From a checkpoint of a small transformer trained on Wikipedia: 7914 steps.
MLP neurons of a small language model. Each row is named by its layer, matrix (up: input weights) and neuron, and shows model dimensions 0-191. Each number is 128 + 32 x the weight over its row's rms, rounded and kept within 0 to 255. Numbers have three digits each.
Before each neuron's rows, "fires after" lists the tokens most often just before its 100 highest values on Wikipedia text that the model never trained on.

fires after: " M", " I", " A", " O", " U", " N"
L9.up704:103091125107144123143128127140141134154119131134195186186126168140099148125137120118111181078140111121068080051110112095178123113169041155079170136130159123135104097110136076144096132162073180126087095086170097164102151150123174075124156127171139075113120151182105088101139148131191104182155159127095117180116178211133116131100141070114130116108108148089161120150069110093110139126132119110139126143127105093140058128144158099127107106129157074178142148082111144110160117135162103102114090101163141134140081172170184137099157125141117089098075089130073171132046133137200136130

fires after: " |", " d", "O", " sec", " No", "uff"
L9.up268:149125116192107166117088106122137159129111099156101126118132117145103146096134144145133127081116044149134162125082109048135185149096081177166138103068149086096104073130129131131121144119136139139130134054138084200085140164190156077122169140128129093123139126120150102139153088156172187110139132145123141153158107164103120190161121161127222122068102138136085150099106144096147142102072194099203090122134170132153116114114150107148079055133178149091115149172156129154096116055145126121123106146183148138153097086130164098099112142099147135161151120041168124130177146130087130158

fires after: " f", " pr", " att"
L9.up321:087162141131085128123108118102109166186183140102074135095063150110128148079074098163097196138129103106134159136110145093128106084120121163171099179119146091118113143131142084107181122156104137144097110104148109148205138130112121146153082099109213142156059120158081122204157132154139190138142100118149152157120098157162088141088201113158134106162116038157094111111086148129070123156125068122162099128111140129156180123144107163114162107130120181180153164067111137084108107125184147102104094167146095082064147105159098134147088158167139103112160111089099138159164142109182108126

fires after: " |"
L9.up473:130166110144111166096041144107118104154134162072163098162127108159134117076107159167093134132150055118169059175130123113129161067101089131146110136074121138091159139102118122137154137142149204083117088142137082097120150092138112109089126171093111159105116179144104084184148155120123151166109069130192120135126122131109164148060205144121140145162087127073127124102141098136117127123168139138081152123104138063118119173059104178201145117172154110149141094127181144121088098120171141152119124214187099152131118176099131061168102087089110126119141123083104094182120126132145151157

fires after: "w", "em", "qu", "r", "af", "av"
L9.up412:078155109135099104153117133101096147092184202126143103094125105163153170106162118140121139137158107158153100105095126054096071135143062140137166078130064102124155133094113161084149122084116108121077111135128110081117186181185130109124110138157149174140141095147063155192155134143089179094186087167110095099141077141160108134096133117133116100165117111106163139059118127165124114156122123089162095081180154141179164201143062130171114096144117071144101138152123123118168136109156112076115150094095170106082131159173129082164137151138161115130089145111090124126127172146169038176

fires after: " the", " a", " M", " at", " c", " A"
L9.up75:155120125101197116130159114119156119149131191098116152121150107155164209196105172097134160130164054148083165084164102146098104105103095152112149116166079149184146149111168138151068130106088142126148118149100113211148129110101155113120130173150193132110092143139130091125125162199109096097110140081110107170081121129154162149158139099137092112141135101098092168147045080117154161168047125094109087134073115117104096054122163105134137119157127154164157091117141104204183140149195139129124125084121146123176104166106136119148163146130108110149085096081153119091065115122164133154

fires after: " |", " L", " l", " to", "2", "1"
L6.up686:128128097109105131172106082146139144153104069121102114137106159122130096142086145167115177184130098106084118119134103162115136103087100208091153158152126108081125101195123140093137107118106148146146084132169103094119114165144068181112094126143150128064117089123122136184137121160113107121054137130148147102105143097125169067135213080074125099058180118159112100169103154118091202115112139147128146121107162173126161104131132117076131110154119150159169144069136114122151153213119108085164126196127088026130161128119124161141165113066203139145121168105128102127110147101157170157

fires after: "|", " Rele"
L4.up185:197173113148139116111132100100123148126093092149114126124106121096117136112159178088094143115130108111133099108141056116204173117091059101153137174150136155057137114112110098127139084150168156158168201175066117133162099144146181132072140133115130151124191114078148164151144113107140179110122121098103075130188138078140096152106162065092159182028098125090074137154210123139123173125101118115116114103132152087126148137125115167189134069130085124144090114148093140145170111146208176092092119120169111106113187122107135117132119099155115076142114161132154126113143123075114174130

fires after: " en", " re", " appro", " Re", " al", " E"
L6.up2:122105162083092125098099118107161111110145032085125163152144194152193146136096144146128140147134099167143170117073145104121141145103116143111159120147159092149154135115149110212067161155145080116093160154113105115135210106073158083131093172110123101092095125169108138119144129129155192077131043093160125159117090180144121152085147110168175104124149074085063122122097161113152124097065150098147104067149104067170137125149156128104114058093132091150145123168133138177163117157156136139120138188125106117151098111121137147109105139129076200172111115095170093093106163119157124171

fires after: "\n", ")\n", " sp", " H", " well", " Gr"
L9.up512:132179132112188114181124124138105158097111131071109142166092086156099160200138141117129187076138158107106197085114098094201150149103087136101132120116083161096163026136141110104155055110093142166137110111170128106127166097087133128153105128107175124132099100132110145197148136159150125124134095116149157130146110148122107140165138099100108131146048130144061101145143157093156120060098152142200093133141125111101169155119170081155136120104124158105100124140082142145154025163088095117136121137182125134178118134124098195142152082092176131152114138180139087126097087076144099134

fires after: "S", "P", "F", "H", " ph"
L9.up545:114116128118178150100104105091136118169078095073185130142136138096100114137151175139057113161142126074185111129084115121141110077154182167134194129185134151036129147096139123100122115148116205141158130108167136176121123168096105119086128103146156154071131161190129082210163128119181156077157104139095171153131117147122128155160127102155151130152088116168130167090093154133192141080119133148112108112120148091112102075115156113153112155085074091112087106183121035125150120163130083074096106113102149094139157135155137091145091090151089149075158113173062120132143121098140105130

fires after: "–", " ", " |", "/"
L9.up126:156162045135126109134084151103077127154124202084186095160091115125144173128133151126107190106151102189108115136120084105177110113118132158138166087179089119114155083090149166171111096152101169132143104116102080182192118144139158143140087114144138105145083147100099109168130065157147170176076104116080088090161088087170168130178174170097157176142133193123123083125115095114133148124100125073184154150123112124077131122107157153083084145140135165114091125075068116178108103147110073170115098168147137134135127155093096087167211143159104145117102153116130133118163135095163135094

fires after: " Ar", " ar", " A", " Har"
L9.up377:200122143019112130133166134091143154143171116098098127101093149126142146108090168142135114148165114134101106111191132154140074130101119164122118108154117122139173051214158137114076044159157111076108122136108090107203146083156114112171080137176095093156165119074076093143147127098063134137136102096113091156120197130137138091098141130169123135208186127117118102161084115123124214164123109174122129145164122151122071123140140167070132120126124141072194156094119078175122106149071153134106144140177091157152122136137088138144110104114130078099136126105122124118131121134137154149

fires after: "20", "16", " Liber", "21", "amp"
L9.up297:147140126141122130129119119120162178128093150146138208057106148143088116152071119069081106167139138115146134157038164151122108083084117116100180129126140132120175113084135077127088174201118185165113054135084104111161079103121156150151162153148132106059166133179069127122146132082171144125140148092140142137106181132112125126139129146204195146103130169099136092183159075102146109131111152141159147121132097100125135145171185148096174063143065140148106140157151120168124165114176155096089082130136119083145085122104113138126146071144179124089123160138115143116054150102088165140

fires after: "ro", " pro", "qu", "u", " en", "f"
L9.up91:066182125135126112159124125097114129132068117125159116106105202153185179220171140094089079180120115103129161127079164074151145104130096135066109100156117128079153102175142111127114162151087172056097148138124108187149125100150124145135123119185150157108088107165102051159161144101055181127097117086109111179142150043113146122140134144141126095148110146104120141141111194091114155126126147085119097083164146143099211096141155155160123153073157140139140078182098075129143122156118148125104141169138123128086151096166181146160148121182120165135111116087112115131104141123102185112

fires after: "|", " the", " |", " The", "The", " T"
L4.up194:101108075142124139156198136122149115147080144098125115113091158141089143151135086082120134166145104156146101122157084128147172141114108130153160174170103139126093118106124104147110096138111153097127124019099116079152090133114205108165130212111174100093109075105096168119136188178110146140137146163031129110103135135103147127159147119140095154107119156171128112131156136147149169110086117156180079136127144119131174153125145204131126135152125087149156067102108145144098148140197108147130091145167140089153093108139057155145076107136122122152094116068037146072100101114160209162

fires after: " ", "2", "1", " ind", " (", "3"
L6.up19:086159164141151123089173084060129191082109164145137094087106190181126132128109103170110140111128103120087064145141135078163163120165110143110139131115139088101114142115171091153096078088129122169135128122126115152143130164098161153136177164070124088131189113103175125161148126121115140138113109147091087170112100128111123120107156055098178077059114131075110108187210099115087154088135123119082167095164173153155069136166134180175148113131074112111075163135102114139103110155119147153144143139112092118136090149120193216139161122123086059120102159190088119135136118077147124146

fires after: " f", " F", " re", " m", " com"
L9.up760:136134127166126147126094144076137147136148115140165153092113128143147086182125154089076067090135149162153073120091120128160088073118129157100113196147165128148122156067142134127094104136081097123122139067117093151144135072096160120163146141194132090099146114070102102135148117159152212112161133112168060144118132111052085141143190146106099104099074122115120133194074204097116141130153157086101063113091106089137186126166109133180178118097129134202064139140123164181093129133148124127180123142118123123174076094122170126119181123062099127117168146119147148117136180124142119151

fires after: "r", " al", "ph", "v", "amp", " V"
L9.up179:138133142075111148148153134093153190071187137155117212074201101112113180121093134076062102159126144172146104087091043112194081125134130092132169189134133093122128120202125106128091149127124101169120085150122119108114088055145112152177162153105163127079139108147124150122164120128110144104174124126149116175158172146107139109139144110141120100108142085127082188114142077084136094139124179118130126076174132081124170147101135110132158090134107141131085149098132172139161093156112096087145143121105140110107140102176149121163068073088139068121165126178108186154054124151112095123

fires after: "|", " D", " R", " H", " S"
L4.up726:180149172137120134103097142111126079178115160102069161087128111126093143124160128113097151118139092148138115107158128131147161170094064114162185173182137113120089140100148113113123126126145162123136127079131099201119121104092154117157127121090144128124111050153162195124134128144148117145085092168067165095065142101138084111165158149116165052105095058137147097107163108141141146121115125173174052125174116153094146109155187114147128146145155141080104080073058101211164171131134144100078117177198143115146121141119146084156115078139158138138096138084106175180065140107136157142